Part of a small language model's weights: 4 heads of 64 (1 for keys and values), vocabulary 512.
MLP neurons of a small language model. Each row is named by its layer, matrix (gate and up: input weights; down: output weights) and neuron, and shows model dimensions 32-159. Each number is 50 + 10 x the weight over its row's rms, rounded and kept within 0 to 99. A neuron's up and down rows have the sign that makes its largest values positive.
After each neuron's rows, "fires on" lists the tokens most often at its 100 highest values on Wikipedia text that the model never trained on. A number after a token or word is its count.

L8.gate596:63 53 32 45 62 57 52 58 64 64 45 55 65 61 62 55 54 44 39 51 44 64 54 46 51 48 54 52 44 49 30 36 39 42 54 51 57 59 52 41 51 48 33 46 73 62 49 41 49 34 40 65 47 45 39 45 52 43 61 71 49 45 42 43 52 44 55 53 27 48 55 30 41 36 42 60 36 44 50 50 20 61 36 57 46 48 55 46 57 61 45 53 46 67 29 69 50 44 51 53 56 54 31 37 40 41 48 71 49 56 49 64 35 60 71 61 47 59 45 57 36 58 35 36 57 47 64 50
L8.up596:57 46 48 35 60 51 67 67 44 45 38 46 50 45 66 58 54 69 47 47 55 47 60 61 46 38 48 34 24 41 55 39 57 44 46 39 51 53 41 66 41 68 35 43 40 49 54 45 52 44 62 55 55 62 54 49 47 58 59 41 53 66 51 56 47 32 57 50 44 42 53 51 41 41 59 46 43 52 41 36 39 55 39 43 41 45 56 53 46 47 38 47 49 40 35 60 53 37 61 50 54 32 47 40 31 48 63 49 52 55 49 48 45 66 53 48 33 63 62 64 41 34 56 43 36 42 54 60
L8.down596:56 50 52 47 55 42 61 56 46 51 58 62 49 49 47 54 47 51 58 53 52 47 55 40 53 49 58 56 45 50 42 42 39 35 33 50 45 40 45 48 63 60 31 23 65 43 61 58 56 41 81 48 53 48 38 65 45 43 48 53 69 44 47 52 23 50 50 65 50 52 71 51 42 38 49 63 39 45 35 60 40 43 52 52 54 39 49 71 55 66 52 41 49 47 47 62 52 44 23 42 37 65 38 38 54 26 43 45 65 66 58 45 46 43 46 43 29 55 43 50 29 69 59 39 56 56 48 36
fires on: " K" 44, " V" 19, "k" 12, " k" 9, "ed" 4

L6.gate332:62 42 49 47 62 56 61 57 53 46 49 56 43 49 53 67 61 49 43 62 58 48 54 60 45 52 48 56 45 51 38 45 54 55 56 44 53 44 46 38 51 45 37 28 62 39 39 33 26 40 49 39 34 38 57 37 59 57 72 53 58 55 56 63 54 51 55 39 49 71 54 49 42 41 41 51 44 37 47 56 52 25 43 65 56 53 65 44 52 34 41 56 43 66 40 43 35 39 55 69 54 63 47 50 70 48 48 24 61 50 32 59 53 43 68 48 48 57 37 46 52 46 56 59 51 42 61 70
L6.up332:58 43 51 51 74 36 42 58 54 62 60 62 51 56 78 59 50 61 40 44 53 62 49 54 51 42 38 39 52 37 41 55 40 59 49 53 56 61 45 57 40 48 68 56 52 55 55 58 52 58 57 44 58 42 61 46 56 45 63 34 51 36 47 45 55 50 57 55 58 50 49 39 41 23 41 29 48 52 47 38 46 22 44 51 69 68 59 46 35 59 50 35 51 48 45 31 45 28 53 60 78 50 44 53 61 52 36 51 41 41 58 48 49 52 49 60 49 62 58 49 58 59 53 46 52 47 54 46
L6.down332:73 50 42 43 49 59 52 37 31 44 54 55 50 48 50 54 60 38 53 45 32 47 63 65 62 73 50 55 41 40 51 57 56 54 49 63 43 55 38 62 62 66 48 25 50 53 61 60 61 44 72 52 44 52 52 60 43 38 58 50 55 68 66 36 52 47 61 43 55 48 35 53 55 58 58 60 40 31 58 65 57 53 46 51 49 35 62 54 51 57 69 47 29 54 55 51 61 52 65 46 49 59 48 59 49 40 35 29 52 61 53 30 39 50 47 53 54 72 48 70 50 41 53 78 63 45 67 45
fires on: "od" 13, "ed" 11, " and" 10, "et" 9, "s" 8, "k" 7

L6.gate414:34 40 65 53 47 38 49 56 31 59 60 74 36 43 53 52 54 57 42 52 42 61 37 41 45 68 57 40 44 52 66 62 48 53 60 47 45 57 46 46 46 69 61 48 48 42 48 59 49 59 38 54 46 49 57 47 44 44 33 73 57 46 44 55 49 43 32 51 46 51 62 48 57 30 50 26 56 56 71 53 37 54 43 43 43 55 67 43 44 37 46 57 41 54 68 45 32 62 39 44 35 51 46 45 59 48 49 60 50 39 49 42 40 42 49 56 41 51 61 69 53 50 43 43 33 61 46 59
L6.up414:53 62 61 64 56 60 51 63 39 67 64 62 37 53 51 37 31 41 58 47 35 58 46 43 61 58 53 45 48 44 52 34 54 58 33 49 57 46 53 46 50 52 73 73 50 37 48 53 54 34 43 27 48 53 55 50 48 31 61 37 52 51 56 52 39 50 49 52 41 50 56 64 57 43 37 44 35 39 54 52 44 42 46 70 67 35 40 47 44 50 32 46 46 56 59 55 50 52 65 69 37 54 27 47 53 38 45 49 62 44 55 39 43 56 66 53 59 54 43 55 40 56 37 49 50 54 45 48
L6.down414:44 40 51 32 37 36 57 24 47 33 54 50 71 48 24 76 68 61 53 45 56 57 58 56 51 52 48 55 36 61 52 48 56 43 33 48 35 48 57 37 50 46 61 21 55 39 38 48 62 48 69 27 47 48 74 52 40 45 41 40 51 49 37 37 35 65 39 59 33 56 49 59 40 39 47 52 35 42 51 49 58 58 56 51 40 53 59 71 58 50 60 50 48 48 62 48 42 66 60 54 45 45 39 63 49 48 55 49 56 44 59 48 42 51 42 53 51 32 49 46 51 41 30 26 43 65 59 58
fires on: "e" 17, "an" 12, "ri" 7, "ish" 7, "ric" 7, "al" 6

L6.gate336:35 48 57 47 55 65 72 39 39 44 58 34 35 27 61 43 41 32 54 48 56 47 53 43 49 62 55 76 37 39 60 39 70 59 43 52 65 45 48 41 65 50 49 48 42 67 65 57 44 43 38 50 53 32 47 55 57 74 51 54 43 54 59 52 51 42 73 41 55 56 48 57 29 56 41 52 55 55 44 42 42 50 61 38 50 34 49 49 35 46 57 64 44 68 39 54 51 41 50 56 59 46 42 48 55 46 48 46 56 59 41 55 44 53 48 59 45 46 33 49 37 49 58 53 44 45 35 68
L6.up336:47 52 61 80 64 58 65 45 56 48 60 56 47 27 60 33 50 42 41 45 39 55 48 37 45 38 71 39 49 52 36 40 57 49 58 51 49 63 38 45 52 53 58 44 50 77 58 51 61 45 45 54 36 45 45 60 57 45 43 53 48 46 62 44 66 38 39 54 44 48 59 46 40 44 68 48 56 62 63 54 58 65 57 44 54 53 49 57 57 55 53 54 29 78 42 53 55 45 53 49 58 54 46 22 50 62 43 66 69 55 61 49 50 58 45 57 41 40 45 70 42 54 58 38 51 57 47 42
L6.down336:51 56 58 45 40 41 43 70 41 61 51 54 48 32 46 55 47 42 38 56 50 46 59 61 47 56 21 51 55 59 36 80 47 45 44 55 52 45 63 57 46 50 42 42 57 43 51 40 68 55 60 46 36 50 52 53 54 45 38 42 52 62 47 41 58 57 60 51 44 49 49 34 35 41 52 63 46 41 43 51 51 58 54 46 69 54 53 53 50 52 48 61 42 47 60 53 62 65 56 42 55 50 54 37 38 52 60 48 57 77 67 60 53 58 52 55 48 45 53 51 61 44 35 40 64 42 52 73
fires on: "p" 27, "ub" 18, "um" 17, "y" 15, "ad" 4

L6.gate459:49 50 63 61 56 57 43 52 42 37 59 47 49 62 55 35 44 54 56 46 49 54 42 54 45 63 46 38 32 30 60 61 40 56 57 48 51 38 55 41 52 59 49 62 60 52 54 45 63 46 39 43 46 53 54 41 41 61 49 56 41 44 68 45 41 61 56 65 50 58 60 55 35 34 55 37 41 48 56 31 60 41 32 48 52 54 52 59 64 31 56 34 53 47 31 36 42 47 42 44 47 47 54 41 42 39 44 28 43 49 61 49 48 47 39 52 57 48 47 66 46 47 40 68 52 51 46 61
L6.up459:35 63 52 49 61 42 60 49 57 52 61 35 46 70 50 51 54 67 36 48 42 49 42 69 37 63 40 43 44 46 46 61 19 60 37 60 52 34 51 43 48 60 45 61 60 39 52 37 43 53 66 48 59 33 54 49 46 45 24 58 45 32 64 45 53 68 47 46 43 43 50 52 44 55 38 42 56 50 65 71 50 45 48 59 43 46 34 56 49 38 49 37 61 61 57 38 60 44 47 49 31 33 47 56 46 34 58 46 30 67 50 38 59 45 65 59 49 44 36 48 57 46 44 51 43 55 45 49
L6.down459:45 41 52 48 35 52 47 50 58 61 44 59 51 46 56 52 57 41 61 47 41 54 37 38 46 57 45 48 48 62 58 58 49 41 46 49 69 44 60 52 53 53 47 42 58 76 58 43 41 54 38 46 50 58 50 46 39 67 66 47 35 58 62 51 45 44 55 53 57 55 40 61 31 54 58 42 57 38 57 53 58 41 56 52 45 49 40 34 59 49 53 53 34 39 50 47 60 74 31 41 48 42 38 51 53 52 45 40 47 40 57 60 40 74 37 47 47 55 48 57 39 39 38 49 57 45 33 62
fires on: " of" 17, "it" 16, "en" 13, "ed" 13, "ad" 8, "ir" 4

L7.gate620:49 51 39 78 28 55 66 48 41 51 37 63 29 36 53 45 47 49 60 39 28 53 60 32 57 32 43 48 55 34 65 48 63 55 56 50 45 45 56 57 49 74 59 47 39 48 30 60 48 66 57 37 57 55 85 58 45 41 29 57 45 62 49 39 43 62 54 39 45 42 38 49 47 49 66 47 36 50 41 48 54 57 39 56 40 62 59 42 54 57 51 62 58 50 58 60 38 63 41 49 53 57 32 42 52 31 46 50 57 53 45 45 35 51 51 49 48 47 46 42 41 47 47 23 33 55 57 36
L7.up620:43 44 48 56 47 46 53 48 27 44 44 57 36 54 60 57 47 41 42 56 29 42 51 55 60 53 50 68 41 47 62 45 56 51 61 51 36 31 63 46 51 43 39 63 54 50 35 65 31 40 57 49 46 40 59 53 43 32 52 61 41 51 48 53 63 55 45 45 54 27 41 64 44 54 49 50 28 39 45 57 50 56 46 49 46 37 46 60 69 39 61 48 57 60 68 49 66 50 52 45 54 48 34 45 63 37 58 57 48 35 66 56 45 49 51 44 25 58 36 50 58 35 41 40 52 56 50 52
L7.down620:33 45 60 47 54 65 47 37 42 71 60 39 53 45 47 48 57 58 59 40 44 43 67 51 47 45 45 43 48 52 41 50 60 43 60 36 60 47 58 29 50 60 49 55 54 40 51 53 47 48 52 55 35 61 53 73 65 51 65 50 28 43 60 63 59 52 51 61 49 58 42 42 64 51 50 74 59 52 71 37 58 26 65 62 52 42 46 51 67 32 59 42 47 51 61 54 44 41 55 37 52 47 31 64 48 43 58 53 47 54 50 67 39 60 53 63 57 53 52 55 39 57 60 27 48 44 47 50
fires on: "an" 24, "ian" 20, "ish" 18, "ch" 8, "e" 6, "at" 6

L2.gate282:53 47 54 44 51 56 65 41 34 51 51 53 42 50 55 34 54 48 41 59 66 55 39 31 58 52 47 56 55 41 61 37 40 24 42 56 47 49 56 42 66 37 51 51 61 68 33 42 58 58 52 49 41 56 42 77 57 66 50 62 57 55 36 42 78 47 59 62 55 46 50 47 40 49 48 49 52 53 44 45 45 55 49 41 60 52 37 43 72 35 53 46 38 58 59 67 51 42 48 44 57 66 52 50 48 53 42 67 43 45 48 50 45 51 66 65 56 40 63 47 57 63 44 52 48 41 43 54
L2.up282:45 37 54 63 37 37 50 44 54 39 74 20 42 35 51 49 49 60 50 44 55 54 51 50 46 56 47 66 54 65 56 59 50 64 68 48 56 52 48 37 55 41 37 40 53 72 72 49 56 65 46 35 29 49 70 52 31 41 47 40 52 51 55 39 61 58 58 32 58 62 51 38 48 33 57 62 46 34 42 55 69 45 45 54 55 56 56 48 55 52 55 57 63 52 56 64 62 52 47 47 49 56 41 45 33 67 58 63 56 64 38 48 61 61 44 59 59 42 49 55 43 47 50 63 53 33 53 38
L2.down282:44 37 57 57 42 62 41 50 58 41 59 59 42 32 58 48 32 45 44 35 37 54 47 49 51 50 49 38 69 47 49 69 53 58 62 39 38 46 66 39 61 47 49 68 39 44 71 46 61 51 44 54 57 69 48 50 27 47 55 45 54 45 41 50 56 43 65 38 42 50 45 36 41 51 27 51 41 47 55 47 47 41 61 55 55 58 44 69 63 47 43 56 30 60 62 59 57 57 41 67 28 38 54 44 39 61 44 36 61 52 51 48 34 57 73 56 56 37 53 55 41 71 46 38 53 47 45 54
fires on: "b" 42, "z" 25, "y" 23, "ub" 6

L6.gate454:53 32 66 41 52 55 51 52 49 41 58 54 38 31 28 36 50 44 44 64 39 54 56 74 58 45 43 57 55 37 49 43 39 47 62 45 47 66 70 50 60 59 62 39 45 72 57 60 44 58 73 44 39 48 36 53 50 76 52 59 45 56 55 62 51 49 50 57 35 48 52 41 46 49 41 55 29 30 32 70 57 67 27 53 42 36 45 54 56 51 45 44 47 53 47 44 25 55 50 52 45 50 46 44 57 61 48 46 48 43 40 54 49 42 55 61 54 57 39 62 35 53 36 60 61 52 51 57
L6.up454:54 28 63 57 74 48 36 41 38 56 60 50 47 62 56 37 51 41 40 39 36 62 68 53 54 59 51 37 47 50 52 66 48 60 42 66 64 62 53 48 67 39 63 42 62 49 45 49 39 50 55 52 49 51 45 39 44 60 41 58 44 42 45 31 43 41 60 54 57 36 58 48 24 61 60 37 35 48 45 58 39 43 46 48 50 46 46 54 39 41 53 35 60 40 52 44 41 63 46 49 70 46 55 51 52 53 59 67 47 46 41 41 47 53 47 43 57 56 46 46 66 42 48 64 37 52 44 35
L6.down454:62 47 59 47 50 51 35 43 62 49 50 46 61 38 57 48 42 30 53 81 52 50 64 55 48 54 65 54 61 47 55 42 46 47 51 43 54 45 58 51 52 47 31 46 59 30 60 53 52 38 56 54 45 44 40 63 53 41 52 45 58 40 53 50 61 53 50 38 52 49 60 45 49 60 33 63 61 46 40 51 57 48 48 64 61 56 49 56 65 49 60 44 24 65 39 56 53 52 63 62 48 42 50 50 57 76 49 50 52 51 39 55 41 39 39 50 43 46 31 49 53 51 65 63 56 39 61 60
fires on: "y" 22, "et" 17, "ed" 10, "ing" 8, "and" 8

L6.gate165:60 49 57 46 40 48 43 50 46 44 41 44 56 74 48 71 51 39 32 57 55 51 58 65 56 43 51 60 61 85 68 62 63 74 40 48 49 39 51 46 62 39 57 47 62 56 48 41 61 61 54 58 43 44 46 32 48 45 40 45 51 43 61 62 48 51 64 41 45 67 54 51 41 41 49 44 39 64 38 63 50 55 38 62 52 41 43 38 36 46 41 57 37 57 63 33 32 59 59 34 39 51 43 45 60 50 41 41 58 58 44 56 38 48 48 68 59 46 50 54 46 44 61 36 51 61 50 43
L6.up165:55 35 64 50 63 44 51 63 62 43 49 69 49 55 60 55 52 53 43 73 28 52 56 52 36 32 39 49 51 41 42 52 53 50 53 68 41 48 36 53 35 42 45 37 75 52 56 44 48 62 54 50 63 33 48 50 52 53 59 50 57 46 51 37 45 62 57 46 51 43 54 47 47 46 55 35 40 55 27 34 53 52 42 43 47 44 60 49 63 52 47 43 43 40 56 76 60 58 53 57 38 49 40 38 44 43 38 57 60 60 51 57 54 57 46 47 61 50 40 52 65 57 32 45 58 59 58 47
L6.down165:41 49 24 28 44 47 35 47 53 47 47 35 47 44 49 47 54 39 66 46 61 49 59 47 60 52 49 62 51 54 55 49 31 49 55 52 49 67 60 46 51 54 62 53 37 41 32 18 72 41 46 50 49 55 43 41 55 48 38 52 36 51 61 30 61 46 65 53 47 46 46 45 43 58 52 54 61 60 51 62 49 47 57 38 43 53 44 60 70 41 59 55 26 46 58 66 54 44 56 30 46 49 63 49 47 37 44 42 53 50 58 44 53 66 40 51 65 53 52 49 61 63 29 43 65 41 51 32
fires on: " and" 28, "s" 20, "ab" 11, "w" 8, "h" 6, "r" 4

L7.gate610:38 27 63 54 47 56 44 36 48 62 47 43 40 68 41 54 60 47 43 44 41 70 66 57 44 68 56 37 61 49 41 57 69 65 55 50 50 49 49 46 44 37 52 45 72 43 34 55 46 40 49 42 54 32 46 50 54 70 56 65 48 49 40 52 53 37 51 39 38 55 40 46 50 57 54 51 35 52 41 28 45 45 51 42 45 51 52 69 66 66 57 46 65 52 57 48 70 51 59 40 59 37 61 42 54 55 61 35 41 53 45 52 42 46 41 62 50 47 46 46 46 69 45 40 41 56 59 57
L7.up610:39 40 58 62 43 50 55 45 52 65 57 51 45 52 58 39 59 52 54 43 26 49 43 47 48 40 44 36 42 63 37 45 42 55 49 55 57 53 67 49 53 55 55 40 61 48 36 67 35 53 55 37 74 43 44 40 72 53 61 53 34 51 52 43 37 46 53 49 45 49 52 45 60 43 43 59 64 57 50 49 54 52 59 55 48 72 43 69 23 52 58 52 49 39 51 60 50 34 40 61 53 40 40 50 66 68 56 50 34 73 59 52 41 46 54 45 35 25 36 53 47 56 52 45 41 60 39 46
L7.down610:51 47 48 54 46 55 53 36 42 47 36 50 53 39 48 58 37 57 65 74 42 57 55 61 50 67 57 42 48 52 44 56 46 37 44 44 34 30 36 41 51 45 56 57 63 57 31 69 58 41 63 46 48 50 55 51 56 66 49 65 42 38 52 62 62 53 62 60 43 45 46 39 68 54 58 50 52 51 45 58 68 52 54 55 55 29 52 51 67 45 48 28 39 51 58 45 39 53 57 53 44 40 59 47 45 42 54 54 42 45 46 64 37 47 66 53 32 23 39 50 50 54 30 31 55 40 48 36
fires on: "\n" 96, ")\n" 4

L2.gate160:65 51 38 52 57 72 62 42 46 51 50 38 67 61 57 31 40 62 37 47 53 54 42 46 61 39 51 66 49 47 44 56 51 68 42 57 62 43 43 48 49 58 56 62 42 47 69 45 30 51 55 41 49 51 42 50 51 35 50 48 64 71 30 40 39 51 55 45 53 40 46 42 60 58 66 61 49 41 58 63 61 63 64 53 24 46 40 52 42 60 58 40 57 54 37 49 46 67 53 44 51 50 45 74 53 52 39 51 40 52 40 40 75 51 63 44 70 50 51 26 59 61 55 51 48 52 59 49
L2.up160:45 43 60 44 49 51 45 69 54 57 76 34 54 45 43 51 51 55 45 33 41 70 65 46 52 32 63 56 49 34 60 60 44 41 45 56 53 49 37 53 43 60 53 39 33 70 53 34 53 53 53 46 38 69 54 60 42 37 49 60 49 44 50 59 47 37 54 59 61 47 41 44 59 50 55 32 42 50 61 42 43 54 59 58 23 50 38 49 34 38 42 68 60 42 33 55 51 41 80 41 45 36 42 50 51 71 56 49 43 48 50 59 50 53 71 57 40 54 31 48 61 42 55 46 38 61 59 50
L2.down160:45 53 36 58 51 57 57 59 66 52 58 47 45 47 64 52 27 47 45 72 39 30 38 59 51 55 50 52 50 42 49 52 45 56 57 22 49 49 51 67 65 55 44 61 47 56 54 53 50 42 40 78 44 45 67 41 46 51 67 54 49 50 36 45 42 41 40 39 52 39 49 64 30 58 55 45 55 40 44 48 57 55 52 40 65 56 59 42 50 42 47 35 32 45 62 50 47 47 47 49 53 60 63 47 55 53 41 55 52 39 61 54 61 29 59 49 71 53 62 48 51 49 51 70 72 44 48 62
fires on: "on" 14, "l" 12, "ard" 12, "er" 9, "ce" 8, "and" 7

L6.gate20:47 57 23 57 44 42 53 52 45 61 53 69 45 64 54 70 46 55 70 61 44 43 54 40 48 51 53 38 50 41 52 60 52 57 61 63 50 62 37 32 46 53 55 38 43 44 50 61 46 46 34 56 56 49 64 36 59 42 38 60 42 68 51 44 53 59 16 32 55 45 58 41 53 57 44 48 42 71 19 51 36 49 51 47 64 34 44 46 52 53 36 63 53 63 50 43 52 50 38 53 42 44 63 24 40 42 47 77 57 52 46 42 55 48 49 55 47 45 43 56 52 46 60 52 77 52 38 45
L6.up20:53 59 43 54 47 39 39 69 51 36 38 33 52 35 46 54 35 38 45 58 45 48 48 42 39 64 59 41 47 33 55 58 56 69 40 76 57 38 33 48 36 81 45 37 45 48 65 54 59 39 39 58 38 43 45 51 63 42 53 42 46 61 61 67 51 62 51 33 48 50 51 37 53 55 50 60 52 29 50 53 51 41 56 48 42 44 58 47 39 31 53 59 54 62 39 39 50 43 37 52 53 56 41 50 49 49 54 39 52 35 51 52 42 50 50 46 42 47 37 43 64 46 40 56 66 49 58 33
L6.down20:56 53 58 61 52 53 62 50 58 61 51 36 52 28 40 64 73 50 47 55 53 36 61 39 57 60 51 54 45 57 58 50 54 53 62 43 59 59 58 45 51 47 54 61 40 39 41 58 34 46 65 46 47 64 48 39 52 47 45 53 52 57 35 50 39 47 55 57 46 60 47 44 41 64 58 57 38 55 66 53 44 55 54 49 45 51 57 49 47 50 47 34 42 56 36 53 40 36 68 56 48 45 62 52 26 50 48 57 60 43 50 48 28 66 47 41 63 46 55 58 64 41 54 46 30 47 45 40
fires on: "m" 24, "il" 19, "l" 15, "ol" 9, "f" 5

L8.gate17:50 27 49 61 49 61 63 52 55 44 49 41 67 65 53 45 30 31 69 50 49 42 76 45 63 47 58 61 47 36 41 49 31 68 51 59 44 35 35 51 67 51 53 46 67 53 36 68 49 53 51 53 46 60 41 60 66 54 67 70 45 50 46 42 53 63 64 37 69 45 37 60 53 51 34 56 34 51 44 41 47 52 34 58 48 64 48 47 62 49 51 45 44 61 59 50 45 36 42 46 45 51 44 46 47 62 64 57 34 53 34 46 49 45 39 48 32 42 47 43 40 38 47 43 37 63 37 46
L8.up17:55 45 55 36 30 51 49 28 58 51 54 45 59 58 31 39 57 47 56 40 48 45 45 24 37 44 52 53 41 57 52 30 59 45 41 23 31 45 46 41 62 25 65 36 53 24 56 44 52 55 46 50 55 54 47 35 53 70 59 52 48 47 48 53 62 29 60 59 61 51 33 71 53 48 58 45 42 52 55 36 43 43 61 48 52 80 53 63 40 48 33 72 51 52 52 44 39 43 52 39 54 49 45 43 56 29 50 24 53 68 51 44 54 34 51 49 33 40 46 40 46 60 54 43 42 60 41 61
L8.down17:60 47 55 44 31 60 68 52 52 55 46 49 31 33 37 50 44 46 64 75 53 57 41 63 54 51 58 31 59 52 30 31 47 58 46 40 50 52 36 47 48 42 77 48 46 56 65 56 56 44 65 40 47 46 46 50 73 42 44 70 44 46 42 66 73 42 57 48 64 55 21 28 46 53 34 56 68 30 53 55 44 45 54 50 44 48 49 41 49 53 44 50 48 29 70 48 63 45 69 51 47 47 57 51 52 41 59 65 43 60 49 60 59 38 47 51 47 30 52 37 44 40 37 49 66 34 42 38
fires on: "\n" 54, ".\n" 31, ")\n" 10

L2.gate404:58 41 44 59 34 53 49 51 49 62 54 55 33 59 53 61 30 47 38 54 37 73 43 50 46 33 41 50 51 68 46 55 40 62 41 37 63 47 47 49 42 42 57 67 54 38 50 63 40 52 60 46 60 49 34 31 67 49 52 57 65 37 57 71 45 58 40 54 52 52 62 41 49 54 55 50 47 56 66 59 44 63 34 51 37 49 59 47 32 66 55 68 61 39 47 47 54 55 46 64 46 53 42 48 37 61 39 52 40 44 40 62 49 58 59 47 46 50 37 52 61 56 42 41 29 47 43 46
L2.up404:61 51 46 40 54 48 49 59 37 53 60 72 59 59 67 38 34 39 60 50 44 62 37 33 50 59 39 47 46 61 44 40 39 40 43 66 26 47 39 35 37 47 40 59 58 44 58 56 23 25 52 50 51 44 47 49 56 46 46 59 44 42 68 51 48 62 46 42 28 48 43 57 46 51 61 58 50 53 61 42 64 49 41 51 51 43 50 59 54 52 49 47 44 55 42 48 64 49 49 65 50 51 44 27 51 44 61 63 44 52 62 45 34 48 39 41 40 42 48 45 60 42 52 49 60 53 38 55
L2.down404:57 52 38 32 64 45 60 40 44 37 37 47 51 53 46 59 72 69 65 49 43 40 68 54 59 48 60 45 50 53 40 46 48 37 40 32 48 46 54 50 56 55 50 49 43 41 45 51 38 52 51 48 46 61 55 40 39 79 66 60 53 46 45 61 43 56 43 60 62 61 53 45 56 24 43 53 52 41 60 68 42 56 61 40 49 53 60 44 66 42 40 44 71 51 52 39 47 64 42 52 38 50 52 69 35 54 42 56 38 59 35 45 59 41 62 60 48 39 38 49 45 45 58 50 58 53 39 58
fires on: "ip" 24, "il" 23, "ic" 11, "al" 9, "an" 6

L2.gate62:56 38 55 43 55 40 41 44 39 54 31 53 44 60 44 50 51 53 65 59 42 26 44 40 41 48 42 51 46 45 57 51 69 54 63 50 48 37 55 53 55 47 51 41 42 62 50 43 60 49 58 46 53 63 38 44 58 40 35 41 60 45 54 52 51 46 53 46 50 34 53 53 68 61 35 38 61 46 58 53 40 54 64 43 43 50 33 48 44 52 40 28 32 68 57 34 51 45 52 72 52 60 49 41 52 38 48 56 52 67 59 49 55 40 47 61 71 41 57 42 57 43 57 69 55 62 39 43
L2.up62:44 46 37 52 64 41 36 56 44 53 57 56 68 57 28 52 59 63 42 23 44 48 65 55 36 72 39 47 54 38 37 64 50 55 49 55 56 41 54 58 55 58 73 38 54 32 40 69 63 49 52 46 42 38 20 50 64 56 46 61 52 54 59 48 31 41 59 44 44 42 52 47 49 43 37 35 51 47 43 54 47 54 53 49 54 53 46 40 37 34 52 36 54 46 44 54 47 36 40 50 41 55 69 63 37 50 56 33 58 50 53 61 50 49 57 44 44 38 35 58 59 44 54 37 66 21 48 43
L2.down62:40 42 66 53 46 44 56 55 42 65 57 19 47 41 73 69 44 33 54 69 61 44 43 59 59 42 41 51 47 44 49 40 44 54 57 54 78 51 53 50 53 41 50 52 56 63 58 43 30 63 38 48 56 50 36 49 32 45 49 48 32 35 58 57 45 53 52 67 55 59 58 52 38 59 50 55 57 71 54 49 40 50 37 44 53 27 62 41 54 61 61 45 48 45 47 54 61 45 41 26 60 48 42 31 46 53 47 36 43 50 62 32 43 51 51 35 61 53 39 38 30 60 48 70 66 57 50 43
fires on: "b" 20, "c" 14, "t" 12, "g" 10, "m" 10, "l" 8

L2.gate310:72 57 32 51 49 67 56 50 44 50 65 31 41 44 62 53 52 54 61 41 51 58 33 35 32 43 53 49 30 59 59 77 46 48 57 56 69 47 50 62 51 36 47 52 28 57 58 46 45 43 61 47 52 58 39 59 59 56 59 58 56 50 41 73 54 27 39 40 47 54 50 41 52 54 58 64 66 47 39 62 65 49 50 36 71 47 63 61 34 52 53 51 60 53 52 38 44 44 48 51 47 44 63 63 51 63 43 40 44 55 55 41 43 44 50 63 61 59 46 51 55 63 56 60 36 62 43 68
L2.up310:69 56 56 55 57 54 49 51 54 59 70 56 46 40 62 52 57 55 61 53 37 54 46 32 32 49 60 47 47 48 62 61 36 59 64 35 72 47 59 45 39 59 45 60 39 47 55 52 54 48 67 50 45 59 56 62 50 51 56 50 51 50 47 74 60 45 37 41 49 80 48 38 47 59 66 42 69 49 45 49 72 46 57 45 57 46 51 48 41 58 67 63 64 47 52 47 32 47 50 31 52 69 49 71 42 60 39 38 58 45 54 53 37 55 44 60 58 48 44 36 57 57 57 58 38 54 39 54
L2.down310:49 54 55 47 35 56 48 44 72 54 51 48 53 64 48 59 56 63 53 72 45 45 41 43 49 46 50 35 57 66 48 59 38 46 46 34 55 52 35 53 42 45 40 69 59 53 56 42 55 36 34 56 44 59 50 53 51 48 48 62 45 62 36 53 47 41 42 54 59 47 39 51 60 37 53 52 29 70 42 46 43 54 52 55 42 42 51 59 44 65 51 43 46 60 47 61 36 55 54 56 54 64 58 49 45 50 44 53 32 69 51 41 56 58 48 42 71 46 65 39 63 40 60 57 47 36 59 57
fires on: "on" 72, "ain" 19, "N" 7

L6.gate692:53 63 59 54 67 55 52 48 56 52 67 63 31 72 58 74 59 66 61 46 56 57 45 59 52 72 59 47 66 50 55 54 51 54 41 55 63 50 58 51 51 55 54 62 69 37 54 47 55 55 48 69 55 36 52 56 48 66 44 43 55 38 60 53 42 51 52 42 60 47 54 45 36 57 59 56 45 55 57 38 51 53 44 57 55 50 67 36 50 27 62 34 50 56 51 52 68 29 44 64 43 47 60 33 48 42 46 35 49 57 60 44 63 56 55 75 66 64 49 63 39 62 32 51 47 64 53 56
L6.up692:44 49 55 53 53 61 47 41 52 59 56 37 56 46 35 52 39 51 61 66 62 41 57 63 39 47 36 54 42 47 44 49 39 41 53 74 41 49 43 55 65 33 61 51 67 48 44 56 42 47 51 62 63 55 49 33 62 40 34 52 42 52 56 50 41 66 59 46 54 58 65 32 44 70 50 45 47 48 46 42 44 68 47 51 49 58 58 41 42 29 59 45 54 52 61 58 57 41 37 52 48 52 53 55 46 38 56 37 45 61 62 39 55 58 44 62 43 55 50 44 63 52 41 54 68 50 58 49
L6.down692:51 66 61 42 36 52 53 36 57 51 61 43 44 40 49 62 55 60 53 50 69 47 37 51 42 44 46 26 65 36 54 31 47 50 42 62 44 38 58 54 40 46 38 68 45 58 45 50 61 50 45 40 37 60 62 41 55 51 52 51 57 49 63 54 72 45 55 55 53 53 50 42 38 59 62 48 46 62 47 52 61 56 50 67 54 64 64 67 46 56 45 50 62 45 64 59 68 39 45 58 34 46 43 68 58 44 41 27 41 42 56 42 54 54 24 54 50 71 43 65 27 46 49 55 54 43 43 60
fires on: "s" 35, "g" 14, "n" 13, "ed" 9, "v" 6, "en" 6